From a checkpoint of a small transformer trained on Wikipedia.
Size: 10 layers, 7 heads of 64, MLP 1216 SwiGLU, vocabulary 2048, 26.2M parameters.
Training: a variant of Muon for these matrices, 396M tokens, 6049 steps.
MLP neurons of a small language model. Each row is named by its layer, matrix (gate and up: input weights) and neuron, and shows model dimensions 80-143. Each number is 128 + 32 x the weight over its row's rms, rounded and kept within 0 to 255. A neuron's up and down rows have the sign that makes its largest values positive.
A block is one neuron, or neurons of one layer that tend to fire together. After each block is what it responds to, as a language model described it from the Wikipedia text at the highest values.

L7.gate18 [141 168 119 139 109 127 196 127  77 112 135 143 150 140 139 169 119 144 134 188  92 107 122 124  81 121 109  46 151 120 166 136 137 102 138 152 156  73  65 103 132 135 110 121  95 128 107 126 172 162 102 121  89  66 179 154 108 114 106 110 153 130 128 106]
L7.up18 [185  97 141 132 153 138 121 107  97  99 165 127 155 134 161 185 168 165 137 154 148 138 120 206 147 102 139 164  99 137 125 102  59 128 117 118 143 148  69  99 202  86 141 113  99 201 114 141 125 186 119  72 169 109  85 175 116 159 135  67 153 141 131 176]
L7.gate182 [144 149 136 150 158 182 145  99 139 160 132  79 122 151  98 104 126 162 172 145 143 167 114 108 138 139 137 154 123 170 129  89  87 153 161 145  82 105 157 152 159  83  89 161 139 133 108 171  57 172  73  98 134 157 120 125 139 106 146 116 117 133 152 158]
L7.up182 [106 145 132 104 102  90 161  97 108 112 128 132  48 153  33 165  74 110 148 168  95 104  54 115 113 158 113 171 169  86 122 142  95 190 129 120  92  90 158  70 165  99 136 135  54  95  97 162 110 200  90  78 121 179 123 173 116 128 177 113 130 168 154 166]
L7.gate541 [160 141 146 146 144 179 146  72  95  90 110 158 150 122 106 151 127 127  44 121 100 113 104 193 127  92 139 149 128  99 135 182 108 142 101  46 139 175 148 111 146  76  88 108 144 162 127 127 134  84 152 165  79 121 183 142  93 121  85  45 182 130  73 137]
L7.up541 [197 131 108 115  77 158  77 142 137  83  99  95 169 105  93  80  83 134 109 114 127 115 150 171 175 129 159 128 127 109 119 192  89 194 152  95 101 148 108 172 155 112 101 122 145 132 113 127  92 129 143 113 190  74 167  99  88 140  84  49 145  71  51 115]
L7.gate542 [146 133 176 111  71 151 182  89 148  83 150  91 143 110 111 123 100 148 158 153  75  56 122 152 165 131  77 135 112 117 218 124 154  86 144 116  81 104 138 117 118 157  90 198 105 114 134 145 189 103 112 185 130  98 123 104 144 113 124 107  95 142 111  96]
L7.up542 [105 108 165 154 133 117 126  76 178  95 150 129  99 112 121 122 121 145 164 138  93  99  97 164 151 135  60 133  96  78 155 127 118  74 185 144  97 141 136 137 120 171  85 170 131 137 132 204 182 110  93 175 132 127 149 126 100 107  97 149  46 106  81 182]
L7.gate981 [153 121 169 107 121 154 143 109 131 159 141 155 150 129 146 107 148  98 205  84 143 166 108 143 129 164 110 151  82 172 114 107 129  91 143 123 100 133  92  73 219 182  63  60  51 131 130 125 191 163 157 115 140 122 121 138 140 170 110 161  78  93 107 137]
L7.up981 [127  82  67  81 110 150 124  93 131 112 182 177 157 135 163 105  94 150 124 174 115  91 152 105  87 131 147  93 112 167  87 160 129  95 112 173 131  90 130 154 161 153 157 140 112  89 115 139 176 100  93 158 203 151  89 184 117  83 134 102  98  32 165  94]
L7.gate1029 [149 137 136 130 131  73  84 116 121 133 157 130 116 164 174 109  70 131  85 155  83  70 116  75 139 128 122 144  63 134 147 162 107 150 167 114 132 130 117 126 165 106 148 151 157 133 151 171 162 148 122  87 130 118 181 136 144  92 119 122 150 133 159  68]
L7.up1029 [113 187  97 155 165 143 117  57 103 136 120 112 205 154 134 168 111 132 125 173 162 134 168 178 116 123 129 156 141 122 101 109 108 126  95 101 150  71 159 172 109  80 140 160 154 112 156 142 150 102 124 135 118 121 127 101 117 108 115 122 120 126 178 133]
L7.gate1060 [140 143 149 131 111 111 126 109  98 162 166 126 114 110  99 125 130 104  87 187 116 137 133 143 105 107 159 164 190  50 127 144 118 193  92 124  85 114 119 116 138  96 107  99 168 123 126 134 146  78 164 173 117 123 171  57 181 115 109 113  61 161 127  46]
L7.up1060 [120 116 130 171  96 124 110  41  97 161  91 104  99  86 114 223 112 145  95 158 139 139 118 130 106  93 175 120 121  77 141 129 148  97 195 200 153  92 179 189 157 137 137 109  88 124 136 148 105  97 125  54 104 102  98 145 162 119 117 133  86 137 130 167]
L7.gate1152 [ 85  92 104 150 115 116 187 107 130 153 153  95 126 143 131 122  77 176 104 152 136 119 123 100 136 162 129 116 127 116 142  90 165 109 126 142 144 110 133 152 130  90 130 100 101  97  98 103 127 104 189 159 125 150 175 106  81 161  92 137  97 113 151 182]
L7.up1152 [144 117 134 130 138 158 157 135 117 160 191 119 114 129 183 114 115 110  70 122 128 175 156 152 142 146 209 132 112 152 156 127 115 140 111 107  87 113  98 128 165 117  69  83 194  83 140 134 139  77 103 136 127 118 124 168  77 151 111 150 150 142 172 116]
Word-initial "as" fragment. Fires on " as", both as a standalone word (served as, as far as) and as the first piece of split words (as|sets, as|sault, as|sumption), plus other opening fragments like re, mi, Sa.

L3.gate185 [109  86 122 145  90 107 169 113 127  69 191 160 144 149  96 142  86 139 189 108  83 106  73 167 104 133  92 129 194 161 117  86 190 143 119 118 129  77 120 135 118 117 145 149 110 171  64 110 143 102 109 116  97 130 171 186 107 138 136 144  82 106 132  92]
L3.up185 [111 153  88 118  90  81 185 188 132 151 138  97 161 159 158 158 130 140 166 221 119 183 161 168 147 122 152  87 125 120 173 142 128  92 113  82 117  99 109 134 167 121 105 130 175 162 138 104 165 138 150 105 126 160 147 103 110 158 185 158 101 155 115 109]
L3.gate561 [113 125  92  77  90 184 135 145 169 157 159  96  85  98 143 100 156 129 148 104 168 138  96 116 127 142 161 114 158 130 132 100  76  87 128 155 143 119 121  57 101 118 151 128  92 129 132  69 149 118 158 108 121 148 103 114 114 165 157 157 118 148 105 178]
L3.up561 [ 77 128 162 137  99 130 155  99 121 188 116 149 131 119 125 130 126 135 101 116 159 122 111  99 158 164  90 157 143 138  97 133 120 116  93 129 155 104 108  95 188 177 138 191 129 129 111 108 136 115 160  90 121 102  81 159 115 162 181 193 106 159 133 163]
L3.gate614 [155  84  81 135 149  73 113 160 176 145 104 135 133  61  94 135 111 199  98 142 127 119 116 137 182 180 149 112  78 114  88 140 153 133 156 137 146 160 110 125 123 175 152 176 170 113 100 132 158 172  74 110 119 125  99 167  93 137 152 106  89 155 110 104]
L3.up614 [ 88 100  98 125 145  54 141 110 151 143  93  92 152  91 106 185 104 187 121 124 138 108  95 209  91  70 129 106 124 150  63 143 118 144 101 129 165  80 123 102 152  93 103 115 177 113 127  99 147 142 134  70 115 178 137 148 122  98 187 151 133 168 151 130]
L3.gate738 [147  88 129  92 108 113 180 119 129  75 118 163 108 171  39 106  76 121 140 139 185 119 104 126 153 102 108 188 133 159 114 116 132 117  95 129 147 101  82  77  67 180 106 107 153 104 101 138 135 112 105 129 119 140 116 131 114 130 131 156 210 145 133 132]
L3.up738 [130  67  92  73 175 118 138 155 102  99  84 150  99 110 128 112 164 159 145 130 127  69 101 135 113  74  90 175 154  99 120 132 158 135  74  78 183 137 135 142 136 154 107 109 101 118 209 139 162 167  49  86 152 183 105 115 185 137  83 130  44 129 102  93]
L3.gate827 [122 118  77 131 176 100 194 169 105 158 131 113 143 145 135 163 113 135 111 110 112 156 126  99 159  87 146 140 143 123  82 111 148 140 125  57 125 111 148 162 108 146 127 142 148 144 105 107 142 127 135 121 129 101  80 184 167 124 101 153  63 153 109 105]
L3.up827 [113 155 163 156 189 170 190 199  71  60 147 167 111 106 133 123 117 142 162 127  94 172 141 184 138 147 109 124 107 127  65 100  94 160 139 106 171 186  98 157 134 131 128 174 135 128 128 167 170  95 130  92 137 122 175 148 132 127  69 110  92  86 108 106]
L3.gate937 [117 110 110 126 159 121  92 136 153 140 108 153 121 123 139 195 123 129 174 144 104 132 144 182  98 169 125 122  95 102 108 147 118 115  95 129 135 130 138 138  90 152 176 155 146 167 193  52 100  78 136 179 106 118 137  67 136 120 132  81 118 109  95 124]
L3.up937 [150 163 163 119  90 131 100  99 188 134 101 167 140 140  50 170 105 181 140  93  81 117 127 112 185  94 114 166 108 196 120 125 127  53 105 109 153 132 121 113 161 126 134 126 177 138 173 106 160 153 106  35 117 153 127 147 115 136  93  98 150 115  98 141]
L3.gate962 [ 85 128  82  93 160 151  72 147  76 121 103  87 160 125 149  87 140  70 148 124 231 109 168 143 123 150 107 112 121 117 123 169 209 156 170 183 155 113 127 174 192  95 131 167 183  59 147 114 137 143  88 162  86 141 124  96 157 153 109 110  56 129 156  72]
L3.up962 [139 149 178 119 188 130 123 139 130  57 121 215 153 166  84 165 122 165 126 112 160 149 154 114 104 131  80 141 106 134 149 140 222 123 147 110  85 108 151 102  95 113 141  92  50 116 222  85 114 114  95 168  96 134 142 135  84 113 130 179  80 188  90 132]
L3.gate1050 [170 188 118 123 154  80  99  88 149 130 125 144 152 162 160 133  75 127  85 111 153 135  70 175 112 109 124  99 175 117 116 112 157 118 118 129 119 134 111 190 144 113 152 144  73 153 122  94 114 148  23 161 105 147  77 159 173 114  96 128 149 126 113 117]
L3.up1050 [134 108 166 119 103 139 165 170 120 126 161  74 159 134 140 103 139 163 119 138 164  81  82  88 169  93 108 134  96 132  77 144 140 141 190 151 120 107 123 138 153 126 134 108 100 133 166 155 153 167 139 130 143 161 153 137 136 118 137  95  82 137 103 174]
Mid-word fragments after prefixes. Short word-piece tokens inside a word, especially right after the prefix re, such as re-b-el, re-p-lacement, re-d-one, g-old.

L6.gate497 [173 140  99 154 142 118 157 137  85 166 106 111 111  87 172 171 137 160 173 146 181 139  77 113  72  96 130 123 168 163 124 125 119  88 168  94 124 164 170 107  91 107 157 115 162 103 165 135 135 108 143  61  73 105 177 169  88 108 110 169 168 131 134 194]
L6.up497 [178 134  69  98 177 132 105 166 134 147 176  73 114 144 179  90 137 173  98 142 167  79 116 102 123 115  75 121 114 158  37 107 103  84 112  88 105 100 164  88 148 108 189 153 159 165  97 163 147  92 129 173 106 147  84 147 153 137  70 116 207 149 163 156]
Word "as" and fragments. The word "as", often sentence-initial As in phrases like "As of", "as well as", "As a result", plus mid-word fragments such as "il" in probability, "ur", "s".

L7.gate345 [169 103 152  64 183 103  35  87  99 135 141 131  65 143 157 141 159 137 175 115 139  76  68 191 147 163  93 178 152  85 146 203 123  95 145  93 138 151  53 162 104 118 108 105 133 172 107 126  84 113 102 148 122 178 170 126 178 174 171 115 105 108 175 112]
L7.up345 [178 131 103 116 149 155  52  89 195 128 160 121 118 197 127 121 154 131 174 105 161 158 157 141 137 131 138 109  91 130 107 154 144 144 164 132  87  86 138 101 110 143 135 101 129 129 163 156 163 144  78 152 133 106 131  92 128 147 155 161 164 143 145 102]
L7.gate632 [ 87 149 169 113 149 134  96 184 120 102 151 111 129  93  98  87 106 132 177 159 137 123 196 162 115 194 100 135 116 167 151 132 135 191 137 125 158  76 126 128 140 115 146 129 103  91 161 167 122 144 136 136 150 158 105 150  81 161 127 156 177  92 148  69]
L7.up632 [157 104 158 122 120 177  82 113 126 141 181 111 175 138  77  48  84 175 147 160 136  65 189 137 160 130  92 173 127 183 132 120  90 150 142 121 137 100 117 143 146 109 146 137 148  85 131 132 139 146 129 125 133 150 163 195 114 133 127 125  69 123  86 115]
L7.gate797 [141  78 161 154 122 181  86 155 103 126 118 173 192 112 146 141 111  77 126 161  47 135 185 111 127 104 103 123 156 126 135 143 151 165 119  68  92 177 160 157 155  86 146 107 144 149 149 146  86 104 101 147 144  94 139 111 157 155  72 168  66 169 119  98]
L7.up797 [187  67 145 110  84  71 113 108 183 159 152 137 148  82 127 159  75 163  87 134 117 122 101 122 186 120 156  97 138 152 131  99 146 118  87 137 154 120 120 144 163 103 181 159 138 111 102 143 123  98 182  82  90 164  98 157 109 116  91  95 131 158 132 126]
L7.gate855 [ 65  94 155 148 155 131 130 111 173 136 125  83 138 124 109 143  79 149  90 151 149 121 144 108 165 183  74 140 206 125 151 138 122 136 153 146  98 120 153  91 162  78 161  77 170 133 149  99 144  81 123 103  77 146 100 144 113 164 123 162 123 140 123 130]
L7.up855 [159  90 133 204 152  90  90 180 117 168 123  64 143 129  67 110  84  97  95 122 151 119  69 114 151 136 118 121 144  91  77 115 140 138 112  65 134 141 132 167  99 124 147 100  93  96  92  51 132  98 145 140 127  87 122 155 203 168 110 128 190  85 131 102]
L7.gate986 [106 116 111  43 159 121  80 165 140 103 173 102 113 144 104 125  97 143 156 131 110  99 119 131  92 108 128 189  99 135 119 155 193 144  79  66 105 124 144 165  79  86 102 156 125 104 153 167 100 144 171 162 147 141  87 137 163 190 139 142 147 135  87 130]
L7.up986 [135 144 166  64 124 127 162 101  93 199 129 120 124 147 113 134 127  90 166 133 167 150 133 175 138 129 152 150 124  62 177  70 167 124 153 152  85 128 126 135 113 118 108 134  82 156  99 163 100 139 190 110 209 148 129 134 169 122 108 183 161 145 125 183]
L7.gate996 [119 166 138 135 142  80  64 143 139 150 138 126 132 137 152  74 135 111 140 110 144  98 130 110 129  92  90  45 117 121 119 201 128  85 119 217 107 186 147 223  99 110  95 148  95 147 125 150 146  86 142 118  85 125 126 149 138 121 139 142  76 134 177  87]
L7.up996 [ 60 132 111 126 222 110 138 154 130 176 167  71 104 133 182 181 157 172 133 143 154 139  94  92 157 114  95  90 204 125 164  76 123 118  95 131 133 134  86 132 161 104 108 120 115 109  87 139 105 160 164  93 148 118  83 125 121 105 152 152 169 180 139 104]
L7.gate1058 [125  93 167  80 161  68 112  86 145 158  90 148 184 109  57  65  97  94 117 107 125  57 143 144  70 153 131 109  92 121  91 155 174 126 132 174  50 115 116 148 161  89 107  41 113 159 141  96 122 142 170 179 116  82  65 150  98 100 115 136  78 110 145  92]
L7.up1058 [107 125 188 133 138 124  89 132 104 149 114 122 169 122 111 107 142 173 154 117 122 157 142 148 142 123 115  73 120 187 144 164 143  91 106 145 100 197 122 106 154  63 123  97  74 185 165 138 146 141 143 108 139  81 132 166 130 168 153 106 141 159 205 174]
L7.gate1140 [ 98 173 110 125 161 146 134 206  80 136 175 159 136 142 154 105 125 142 137 115 102 150  62 103 152 122 120 122 110 142 127 137 111 137 154 141 177 175 121  92 127  89 104 144 152 134 104 107  92 119 152 102  83  71 146 111 150 127 120 184 131 148 164  91]
L7.up1140 [142 100 153  71 155 107  71  67  75 165  89 107 126 126 120 139 129 114 131 138 114 126 126 123 132 167 117 102 149 112 104 106 115 191 153 149 152 159  93 125 133 109 135 120 175 133 106 114  90 145 124 112 115 135 113  71  75 149 138 164  48 167 184 137]
Split-word initial consonants. Lone consonant pieces beginning a word split into odd fragments, mostly b, also t or p: out-b-reak, b-roadcast, b-lamed, re-p-laced.